config = dict(
    n_layer=11,
    d_model=192,
    n_head=6,
    n_kv_head=1,
    head_dim=32,
    d_mlp=768,
    vocab_size=8192,
    activation='gelu',
    norm='rmsnorm',
    norm_place='pre',
    norm_eps=1e-05,
    positions='rope',
    rope_base=10000.0,
    rope_fraction=1.0,
    qk_norm=False,
    attn_scale=0.177,
    bias='qkv',
    tie_embeddings=True,
    parallel_block=False,
    init='normal',
    init_std_qkv=0.0377,
    init_std_o=0.0468,
    init_std_up=0.054,
    init_std_down=0.054,
    optimizer='muon_hyperball',
    lr=0.00492,
    beta1=0.95,
    weight_decay=0.0,
    lr_head=0.00618,
    grad_clip=0.5,
    warmup_steps=200,
    schedule='wsd',
    decay_fraction=1.0,
    decay_shape='linear',
    final_lr_fraction=0.0,
    batch_tokens=32768,
    seq_len=512,
    doc_mask=False,
    train_tokens=274200000,
    steps=8368,
    dataset='wikipedia_en',
)
MLP neurons of a small language model. Each row is named by its layer, matrix (up: input weights) and neuron, and shows model dimensions 96-191. Each number is 500 + 50 x the weight over its row's rms, rounded and kept within 0 to 999. Numbers have three digits each.
After each neuron's rows, "fires after" lists the tokens most often just before its 100 highest values on Wikipedia text that the model never trained on.

L3.up709:449525480408587502448435502579472467491519478561434572522547521535498510590583465530520471664481516487536505417513562521515467444497506449525480457546486576461486479489583565469535485579488479470576609471463498464468536536452442529479502475535440432436446551516500439579517634569491456529
fires after: ".", " =", "=", "\""

L8.up354:434412543426481503513615439521600553492503482503486529470479499560423466605500486494478498497453483527590581551509492495519553519490464512525461508544442505620536530644556519491429464555433449502553463508477482446547476484494447540532495595570435455545580404556486468511492447565526502617
fires after: " |", " 0", ";", " 5", ","

L2.up312:476471554549471498541500546520433434465452438459512422470568534573508509541536533507379483442471600530557537484519562456482557479457510517468439474369516483496622499563439434490507581468559472480508513425539476422519466445427474549621496527458409458565570576478468466606494528483582445416
fires after: " |", " Tel", ";", ":", " as"

L4.up683:451531561459467489538439505484445484604493504448440481525451490614500482495450481440568485532488554566510542423487576526449485449441435470468538473557538449470435462558454454482432463500433549537473478525578509547454496475512433530534491404497533579494514450468573414447480390461532488364
fires after: "\n\n"

L8.up145:486446481539534508408482448488577476617500489564442492437580554485493466592444556536538597407465415429531551579503463434538431503517431477435538579565501541538518456476484458457551547497535459517529560422483558465538538504479541459487530589615548494572546509613539509550528518434492413500
fires after: " |", " 2", " 1"

L4.up710:513522503514541441456452538367478507495490516520497588551466575494463559477501472559567496532539489560459478470592572461526423511454512528498513457520578508558527482539574559476480546518533598504545526428501549523449509453435448455528493518463439458495427577529447488497552463608518583438
fires after: "-", ".", " was", "|", " is"

L4.up239:498510496566514452506531481471499560481479587502477470456531481455509623587525543469461526484560493490444449500454495556509375411445575411590526505493538498565549444579533582375440491468592563534488441525458493483465437529454481429510507448516428493435541469524459375453490511450465619533
fires after: " |", "_", "′", " Label", " (", "8"

L8.up693:544562466431542439428529492536481563541508478517549482528477485500506420470434501544495513460514520534527598441518459506481441517443491478420475504499488531488500459518381530405480560440496570607502510516501378475536454445565463564459509616561523505523604465534494523527516525589515457495
fires after: " |", ".", "|", " 2002"

L3.up562:525517479550394549492487509527462481573456437472462532433450565599422466465416390514439437507545440459468488508551464590475499459523521481459453565556498428490516513569433601467470383440442492456490495411505551517529495546479416481520490460546373511540515453536449421564556521425499441421
fires after: "=", " United", " the", "n"

L2.up369:459556527471468470480387457477447482520438607562493495530451470440509545344490420483515566464533387463468417525520484448485548573457469548538435527472461527541556494544472441597458457531566472551460499513573510542526518498572407516495478476432470513470494424501426510511480443441428484592
fires after: "=", " at", "°", " j", " k", " e"

L3.up404:561489523516531495457514451515519437473485595480452507548364528482540534507480428501399578493606480512521538487525422471526461514501482552515471565641498479490461425488461489504609440457538566439511501503583477475544553452473445499549452458518572564469494542493429386485555390470549503458
fires after: "=", " (", "\n\n"

L3.up426:506543489471508391515465517482549520543423473529492493409493403507408456499507574603510473532543449524456549452542451542443520433531410528528502385483463550425507520482418444426473453570344435527515513571488564414506512585461471499473471533443455508531451476479434471531485434497428497498
fires after: " |", ";", ".", " of", ":"

L8.up360:551462511573525492484508555448498539467561574474503577429518598596542451528514529546591479459499521547432481487550472546497531465553550587541597554601527534527505568442546453589521479440451523452428487450568536474444487477539455514386509541386466567434459473529486535522562470438511469521
fires after: "\n"

L4.up288:557493438510384493464508479496480483464462552465545434532548441490474421469408571531494447472508439522464532501532542553499432467416532418413460478598516481450590451557478550475492392477482488586481436478446535486491593567461443522538478468497494514479592526526558487436538449456471477506
fires after: "\n\n", "\n"

L4.up300:534527529546544464541428447484514565478526582579552550477408556442453470539462480455485504551517413542488442590498435548530531489496546585449514473529576487505565444505461413549464488514525438532480555444533467479484580490483472472572552455515531515496455587509378587518419438474495496557
fires after: "-", "|"

L4.up567:473424495484434538432479521543471500555495419403516503508429511518444481505477522466421502525599497484489434565500575520493484451468488529464452501471478579448570523552616523596610606619509456440478564471426488584554474515499466532526494570458436539515506505495565478455517609473517496566
fires after: " |", " at", " d"

L4.up474:543514458519420414535425478501605593487550491553504469486580434481521589538531511461433543537538476452479419582516499527514486497517511442533587430476525495535575398540404455526426512484553468515399541469470525474469453587380455553554498573560457469543466528484425499450503536531442481521
fires after: " |", ",", " (", ";"

L2.up356:479473487544544530485552543534471509507529552436484460474447554529437554533515384518406524441509491513530527485517485472436447486457463475505574507484522478524538510433541555520577461498477467590485488547473493503522528519467455587514434406533489493530521530404366540512486449515464495540
fires after: " =", "=", " life"

L8.up118:487504475484410517451502494555514489493491493565464438433510512462525501466325534523464528482528497562539517500364467473556458540498499402493575500457520501526469532597480554529535420526515454606530485531457437439506522531457408489528527531552454503525519573562508509473483491418486452534
fires after: " |", " (", " Def"

L3.up483:428542585417433545501561427501520388523464472528490474511478514465463513452425457497576492647609555371510559486501448490474577569445492454574552550478435511501445536613489437422501532450472523453548462509482513471608488538505512526453424434516489489443578541523394537572477508593492511510
fires after: "\n\n", "\n", "="

L4.up693:482602512463468552506485511516473494507526545513501489556427466461405491445430494463557450580557365510482561468573501540417566409450571402525461456503509436541440466464405546558442435507474521486499531509426524555620512550408398459588519520492528516516478500531496445569459556373474498441
fires after: "-", "|"

L2.up19:496475526421448511498502551437365469501402497613508531638508494446496567518511448466566628416523566542522538520492470457590584505485564430542586534479623524507495528491559429514490445535564534515406515573568430472471441536511491508527431492530495546498526427505408513457470501542564482497
fires after: "\n\n", " 31", " 34"

L8.up336:382479418481512538518527395487444461481468430561448467497455491560438609560534541522481555552443497454459450459507607548580439569472491503458506584472440391400527420533476486518536541553524438517528479429513520512514397464482488566535551573501441527525520558404421532516533518500482514523
fires after: " |", "|", " European", "r", "G", "-"

L8.up611:518444441495488481391449485527479471562465592521468584536486451527409503509407686461576478516436450501518490559535454509514504450459507426473517467498485580545486573417417569498538443490513543575429455394570455436559496494501548558393513442539578511561391459566530490530513483392493433483
fires after: "\n\n", " ="

L2.up676:486494545568541555571551515525570541562423472443432548591420546535463475453480418423491477394552528471489503499525531476476360511484486543548552503445438500535445424472501505529469503457596412564438483520470469394509458603530526602507539552557507474487506584486468532465462563513522445516
fires after: "\n", "=", " Win", " Thor", " Tai"

L2.up111:484362533463540469541489476454463526564524499422486416523439483514477522478471470484517562480459442526515542444505606524531472503470482520510442456430445485493516494530611586530440570481414519511521597618447523518474462447476482381494484593448509535394515469495391497415477471585477504532
fires after: "=", " =", " life", "History", "s", "ly"

L8.up387:504476581529506524431433552484432487463525525579448483436448447566449392440479511475536543398434502409523482466512506479544408472566507528454540562538560550449526528474469539558504459486409563544551457465551504494468483507438531532455455422464454585462538560453472504506577488515350465499
fires after: "\n\n", "\n"

L8.up546:445460536486407543417427462521488445534581607605487547499590513486496547592479474499475495495591448495483455450435573523432498570473515406465464513562530511549456554655487603507446472534587453451560526465462499497592473505451476492418493547474523516513595528465432443355495539510422559505
fires after: " |", "|", "irm"

L4.up519:503507431434527494545504453588459481435471422458522611514520578476537488604572589473514500572482418529516507512540537508537490483467498484541422510458585418448603539453480499572487478548490484464487546525549453559555550509421380566442565563505485495554591536533451536498524476462451536534
fires after: "\n\n", "\n", "S"

L4.up148:510564420517499532525506445526511559493502544525465548459568474527572499467516454499505525462489520444509455559379567482493517403490490528518418521402583513527521411541431510426457435449556500505485507452522526471560559565495486513553480569459459427415416557526571441395445507515508407482
fires after: " of", "e", " two", " among", "s"

L4.up49:510445485528492489432475498456474541538515469540380501487497502485481503593601462506540488492463440537595488496567429416498510611375472505545453564519555491469532529526581540478384443392452453628473515497522546564417499461580523554501514456472484510503471493511457495501421461515550526572
fires after: "=", "E", " =", "Early", "W"

L3.up10:535483510648412557504555555442485431438473374487517416426476509516479465500448474447496509466452545534585452391498450547389539508498602436513457431551514475554506418427480554467487488544458514551449481530401492562421468484499494493393549540489502521551547455431360477510603540480487508445
fires after: "–", "19", " Def", "n"

L2.up355:487538523472436586470448528527483491459483541458536534524435565447448553539554457460443611416506464552414454546465512518435536477504547496571487481439464586438502449466477575491506461475531518455421450478490531492569529513520474592517494525516572430438505557461506414522484515439482535516
fires after: "|", " 1"

L3.up598:512510494509373460509528476481553497572538532488497500451433460493505582553585544523603532481454512525449487484500485405508430582498519532500579454464474585560478576567432562486449412539512503427597543517537456481463525463516476490550392563496554591464509489451550522431443518514531478418
fires after: "|", ")", "-"

L8.up119:359556504573479576418426426463494478449517494623481444542524452543495526586436472505486540514536490484445542495508543546494610569555529486474521571522405498446491462547500503488483495428513438535450584535440457453503515522422425524573557453472530503452548423403515545562512462554470607478
fires after: ";", "R", " Pr", "E", ":"

L8.up91:549476517479540535456543582439525516429472513525469464488560378539393415546472475466618556485496442463420458479570499532407517549430556449588551599433507591568509553484465401530529499464444556500510461497446572484611519463519516545519482517542489422484391565549510520522480505510478645534
fires after: ",", " 0", "."

L3.up334:426495459476494478499569515459481524528479456484493444533528501456470454425467463461469402475490622420485461428475562557584414541485462530557510467511490454540426467510527552529516466540396545489578595472499485419516469516467545558485436510500470469470521496378456449529573524520488468513
fires after: "=", " =", "."

L2.up631:501467491447535564479524534536446512476479564559455480440414508607519662576592559482504465566482506573516480404501528478600430499492542525510504530447487576473492530497557546450411463547460523452502456496419481450465438467387529446479527436456608459463496551463390470456399546504555559510
fires after: " =", "="

L4.up558:511487481521517422424564588546478495547380551552517497470590457447541453502536575355576475506474543493538484458586545537517568433481508488517526496550528500527509564497521577431446466489507461460442539477542479537496484528434417427458526467493599468535518523518478513455586537504539463449
fires after: "\n\n", "\n", ")"

L8.up323:475513447444528611498547481515572497531441509526562469438542523462486464609387447521464501518479431551599547523517497540562497507489463432544479516448497486534507526394470508540538494541498625494521422444518495478468501503421537516428578496481565555519451516571468458520450414463363533460
fires after: " |", "–"

L8.up207:489561471508479451406562567435539403493492491401505496470562463546566493604492511462421483421601396519521439547519516448522532512510473492536473504500486554450492447438466503509516484518460522552450479482552456470421520584585419574481494476438466554502482415455560440518533549469502481481
fires after: " 1", " 2", " 3", " 0", " |", " one"

L8.up65:545474582560556406438508561430431512539435533514515460530524469488471459566538516502609538386357510408497514460450469599559462508504529578458386483490502559525487547495487473532531471497531482517571468499531458557399480508542550541453467526531394547490478476487459590448605534481454491519
fires after: "\n\n", ".", "-"

L2.up125:510499486536450591436525515518476488538503410565504528451564525472549481366509624566551547493534441507494469490467524507533487462459503548428455432481438526561516428495491534515589596594506524498540540428427527414516462409582538509547593513538577513519488531466519561480519531473439569552
fires after: " al", " d", "bi", " Di"

L2.up205:465449519396459526611512497410496558439548591528492534529520499487503496410525583544469612449587513503449390600571508519385443504476462565535438472450523576600476454489517494451498435503465510499461561546447525544451438480491580544509507466470539471545405509530511508532428530567447524448
fires after: "|", " be", " Ge"